Part of a small language model's weights: RMSNorm before each block, 400M tokens.
MLP neurons of a small language model. Each row is named by its layer, matrix (gate and up: input weights) and neuron, and shows model dimensions 16-111. Each number is 128 + 24 x the weight over its row's rms, rounded and kept within 0 to 255. Numbers have three digits each. A neuron's up and down rows have the sign that makes its largest values positive.
A block is one neuron, or neurons of one layer that tend to fire together. After each block is what it responds to, as a language model described it from the Wikipedia text at the highest values.

L4.gate104:119137138118138140098132108103143127162156172140132085140160090129137161146150081155161134118164158123099102136145141129146128155108088164121169148129125182157149133125110105142149124119143139089081132104124140137150109150158110145123137114130109149144103123124108114164087116139090123122
L4.up104:122123161138120190116158134092154134143145126137111120124141107148112100102124067153151142130186100161135131117113063129131150139130122109088152131062136108140087158136155120140111113107147142112121136126155093123161132098104166136124137155136104127149107172110101181115147126115106111135
L4.gate332:124195117098083178122113159110114109129132128137148137129138119134124149136135103157157121105153109190158145068114098139155141147157119156125167176121141126165146103112109127091150106076143083151144177141136095132150083140123110146091107167103119145126113119098120107152173102127106131140
L4.up332:127112072119159089113129136157109095127111108145097091149112132147138123152159117145118151161130148135113143163118141097171130129125164134164133091088154108118155139145111119107113108152120172166154148095148122086110132149140124144119157140142107149110159110138180115136094155111120138114
L4.gate629:132123182097131147139090109141141135120148128189141108158157138131112143164179111125127129120152132129164145120149164127132098117114145149147133122107143152082129126124086126122144135113123102111183139097140134132126127119130121101142143152160090170095087112132097082153125137144096115114
L4.up629:078125172111139131112119143138157115082130138166122116109115137151089141146112111107151123091173140126147134158146156175149102145110126117094158153094158138100175127096135090114179096136160120080165151100108089127121103168100124137084151132142120114118096161125133117116126107094122124140
L4.gate1061:124179115132126162152125106120115143083107164164140100159170108112162142188162121164165160156105128148140099107152127161155162113137115115125146164105126123111148152154093151115159177095111162147126125116139120161151135153130112146118169126129088186130149152147129163178132128072082105091
L4.up1061:104127114134116153114141103138132122126105144132110163143148125123101122149163131109101125124181114101143124165136103148106106105175092123110099180107138145130125126105090102123115109158164157137136110135131130106152175172126117167091163141084115116128120143127128129116135104088093131136
Description: Table column separators. Pipe separators in markdown tables, mostly after the last header cell (Score |, Notes |) or late numeric cells; also semicolons in race-abbreviation lists.

L5.gate695:142121138155082127127109103138106122117199130160114166094164094124164114148119137110107106154135148091163094128174125102197112133146112121077150130120133167147101139145134154141186156119119114137135123124144091116144137131137111122109110107130142121143131127158137149180107132090146127094
L5.up695:140114125112135130133123116140136107100126087121049159131118093150129103099168090157113160121178155106134126110122109089112135145116098163093101093171139150147168100163142135100149123155114156151148161147108129144121146092157105115206116123134128148120112165118130101136107157100151126094
L5.gate766:137130121111072127146074081126140144132132081157127122120145127120114124093107139141133105122120152156150134101146135127192149111101115102124158181106163126108139127154116125163140120133124158146140116110097120142152117131112132110135073113101129145136127099154139165089086135099128158117
L5.up766:108149164154169167202124104155099161149133121165155079159157193148110157101120111118156149103180131146124119116134126155107127155121094161194158150171157091142175097120131148130122135145128124121108123162121150133181154098129161122117108118098116137136127159113075132138138123118122121138
L5.gate775:094123141097110142139107111134118123145139089110133138168104100141128133126134158104104087116136068122158126142148148123136123130100110112120145138105147132093133168153099114131154106144118104146100107140129130125120124132144154100145137137116145109103114141139136148106156128153095127148
L5.up775:124069126134119158153152174156105125165089108084141160105137123110118150144171143121160140099145082098122101087090131108124151131110115120128085158155105124188116097124140141124107161146121174126164116125124128109167123118187134113144111131118178124107124132110090146128145151091126118185
L5.gate805:119142105104133113132124102177134161091176119112129139151160142112161134109151162110109088103127095155152106094150130140150105129136166120123137150107130111147136079152140117105136154143110143132120117137087140146143134139105100118141079105106164134133137156128120108137105159147178093134
L5.up805:134141108147169062126127146132143092118145107148096085135155108162161144119106150125102138130112147113119121095103128090131098105127135103105088136140114143109119144140117099110119094127138125147179115122119133140118118172096103139142144121186121162142119195126085110171104120124148152130
L5.gate995:156117116144097149132089138132125106115130153128123076127157115119097163140124112106100172119125130149131106132131107128133116090140106106095161153132119118145136112149133095127164156135088128143107143133123138106129136115089154149095171170109103121197116129150119137126143188122071134122
L5.up995:112151116123127146165115143120139141112123100119116112157126105107123150122123130136124134147104161119122141136143098138157105113084112122150140170113135099114133159099135130164147165140149117123165159157100148151159118107133167143114116108118077124163089166151149150131097165121116117088
L5.gate1012:090134148134136137100118135121141124137102163086142149157171179045108101134133136135115118125160105141156136127111137121105105085098117138139090138127118143183100160088092109092082133132089156101127159165151122141149171143089094119109136107136115131083115130102135116128138101132117100125
L5.up1012:140168161169135146128096093166168091142157098122143138145104084083117144133144132145138126126113156137130134097141143124122103110138085149170122132122142155100158167123097109097123162127118140147106121140106113146122148135106094131133143119111115125122148132155126140142135104108116125104
L5.gate1039:140112142105150129107115134162185167105148129122093155154159118076109152153148151126094165116094143114065131091129131132145151126161087144135121104176126147152136097133174082154121113137114137143132131127095124112154137157159104106102129167100104114127130147156121141140129155151102105105
L5.up1039:122128129137137087163164128120135133124119098098134154174113171130134112095157164136123122158109122140174079161114140158139112110124098131140114156110130123116116103155103133065195103140120129130139142115098105157140143136148108187099099096154129132086113116135122111163174104145082128095
L5.gate1080:171148133126123093137149104111126156100168166166144145160105103134157152174142157132130131122135138079160112091129138130136125124133100129144129151130141147150093124105109109137120128141089139140114129154127144126133149137117098136117139106124130135162152127104114144156179129132150083134
L5.up1080:159097140131104121107136115152168138104107141148153127129149121128123093117130120184111103165113166135084115103130165123099137114162098132141091125171170192145159122132148092111129116129161154176092137140103116139121156118126161142112107112132095120121113152150152085151135183111105108097
Description: Table and field delimiters. Column separators " |" inside Wikipedia stats, league and election tables, plus infobox field starts (Party, PubChem) and scattered " on" and mid-word pieces.

L4.gate245:143136135162153101104134135097162120116089108108113135141163134161122127152122153121156148143158168127102121138155119118108105120206126126145115116164128168166160088172111106144133120126107115180147092153116123138112122170107128086145165133100161119140118087110107124110135118083156161164
L4.up245:149106122185088116105134114121132140130116107123113114127151147150123163095107176116124128142133152127116130124122124130132113128148119136173143130091115119157099160156158145119094118110107122159103116098121111119132085137122143139126149143092117122137101145113081141149147134136153105138
L4.gate292:155110157119096145106108069123157161128116110116132122118164115121121141117139120073142102133118092131118162106151116152157089128115097112124151178105117129133105104189109086136124141118132162168149157094076137148135141147094140113138151133106072134131099104142112130143107162108130132133
L4.up292:120101163115141170119135093158170115146084102095114167148116141101166122154155120086142094092122103122122120094105118133103104131087100116146126137116138166109141106164114140155108096090120147113141156090088097121133144143107141120084128104100083136132120137175089155150114144142115078122
L4.gate1010:100174146139119113111137156127133113128129116112174155101131136117106108110103144106139156111118169140134116119161133177153123121125181161116160114091169171136119140153129084144139129132108151157157119121121130123121119077116147117182103134116144133150116119114097095130141170175152131154
L4.up1010:136089135157115145136161149087169116139071072134185158139144156084109108140131158141163152087155081113112129171121112109097182123168119122150129103119142116168108141134083133125111106091185117161110155116106105171142111155139147098094134152106150128138111070138143168103150162119144175143
L4.gate1080:151115141096117128154120138145106133134102122106172113096136134151111136164137136133142196116180139154087090164149129112151160140170127157158143105096117165159127135175107156088161153092136158183128092118121117106143127128110138136113128141125117133111137102109110131126140118168143152136
L4.up1080:121134124124104123152123128081118117128124131089185131186102160151135121160120140076121128150094113129124079129155130129107151143120098178086112099143136146143117113125131119117107136085107131153112082104129086092156119069082146096134159105084131149145140109139120171131137148127092136128
Description: Mid-word fragments, "ud". Word-internal subword pieces, especially "ud" (fraud, Tudor, Auditorium, feudal), plus digits after a decimal point or dash (0.8, 1981–82).

L5.gate204:134085106148143131156103089133138144162155126166164154127156096134128128137160127125096154127114143160147125138159128109140119154123153150146154135151117167139162178098124119105114130115115145189091103093109139141115147108122131111157117131112142151115146097073168100138137156124112143138
L5.up204:083124116149150163161100129093103158115103123135129138160137167096104104103131114147142066116137169140132132148123148180133109123130156084141149141138147150146149139137142099110170134102137180111152139110147152127153114129127106131126110127156141156131146133087088141130179149132151196114
L5.gate542:151102105137120150084124087152156210182129134143148089152132145121111157117186128137143157165118141135103133146174129137156102110129099139106132183104140176132123132093088118108136145156111161136162112095087096112102121131110125086110130115097126105122079135137108140157135130119095133072
L5.up542:177131120100138133123115115126080120165116095170147098118159111101120157126116133175148099145128094136164154132102127153132140167104185078130143124180131135127088089151130128124109123121106120131113151174111184100111119126119108136139090159149145153145138118104117113202098128121162126160
L5.gate607:149110123141039136147132120168142144139130096117145133155114123196113171113099124134154122162144150145189128123154154152133118156117139131132132160148153177128095141131109090119126149143131111109137126125116119130108121134141141105162089134077120118134129128150151154179123117120172074160
L5.up607:110114086142160131136132137146126137174115116114103120132124126138121122129150153131095127183119130142108151167157148145123109079137139191105163112110177153102123124119127143112134123146080174120105167086104147090099124096125144144124106150132110151104131077139137132176134141145154167153
L5.gate840:141147153147140131132105120182121123135153100151121128133138146107121167179147131109108088166164173132125127153142115107139139123149094078128151134133129151148082153132156077137106149130135130121151097127086122136080147124150116081114106137129135151160125129125173144120126114133104139109
L5.up840:134114123111131135094120115152153148085172103105116121130134159121122125090143113159136103110126121097148076157114134112176108122142124147107175153116149139133117146148124121154145154099137131127160135135131150094128123127120126143120117174150131147137161128113134114108101148118153130086
L5.gate880:131118155089154144125119061141180157156148072143079133149151116093116109138153114139130151176116114127138119124158127164102120106108133142137166179123125142120116110160106113155111156111160129129152119092100110152132065145107135117101127178100120127170116129122117116123113131154141119129
L5.up880:149164158150143142133130121138130130136106114115168125169130126132133127127159120119167086138127134126157116154147135144112203110124124136141151160100076115113139104126166155114115156131131113127114108126122121179121125152137140143114115125130096111133152165097147148120113115134169138095
L5.gate932:141073088151129142139113123144148114160123190082114152103119159135109134097149103131133119134119152128124112133169184163160121107136143125139171089111151161149108097124115064108139124140109146155144131135133154132102117134136124144143111131120126135140124155138165145129153103166144184150
L5.up932:136138120130126119118119132145112129110136150127150180135136127141142165162119099124128136129133162126103161091147129128187139152156142086133148149135166146137131135079160128070147116142105115127132137141103150091121141125107088154109122114124125114114092137112117098154105110127174160138
L5.gate1142:131123130137105121091099143120145124121134138094185119121177135145104137128093107103121149158134089131121111136172150102111088120145121123139148114162146115141165122123143136151199120153120189117151153131080156131136089102149095144168109098135096128100092106148129145181098130127126170119
L5.up1142:164159139097175116150104126082153151124138156085155127121114145127174166112150102103173113169138125106128147153120155136095155123140112127165106129106146124131090168125145124086134146154100108106165102116150112144149114124147154124123118120104143164145132157161132155170094103140155137176
L5.gate1149:193133124112122069123110097145139135085187170132099143135130108109151122147138181099146113114130104097074125090156113113125139126084100121124142140093109170097134115150103086138151152141129146121147115148125107147111160145130126117098097105100123177142102124110145119133103156096108126112
L5.up1149:149139151124106137111119111092131124142135132129143128125128154109136150132126141180133172147143166128110137138095152147124162087156149173131068138125106124126114098124130110112135128143166116164076115114124108190059140100131090172200068116104137110137143094129156087152135096149146132108
Description: Mid-word second pieces. Second word-piece right after a short opening piece in multi-piece words, e.g. con|ce|ived, rec|on|naissance, C|em|etery, Nash V|eg|as.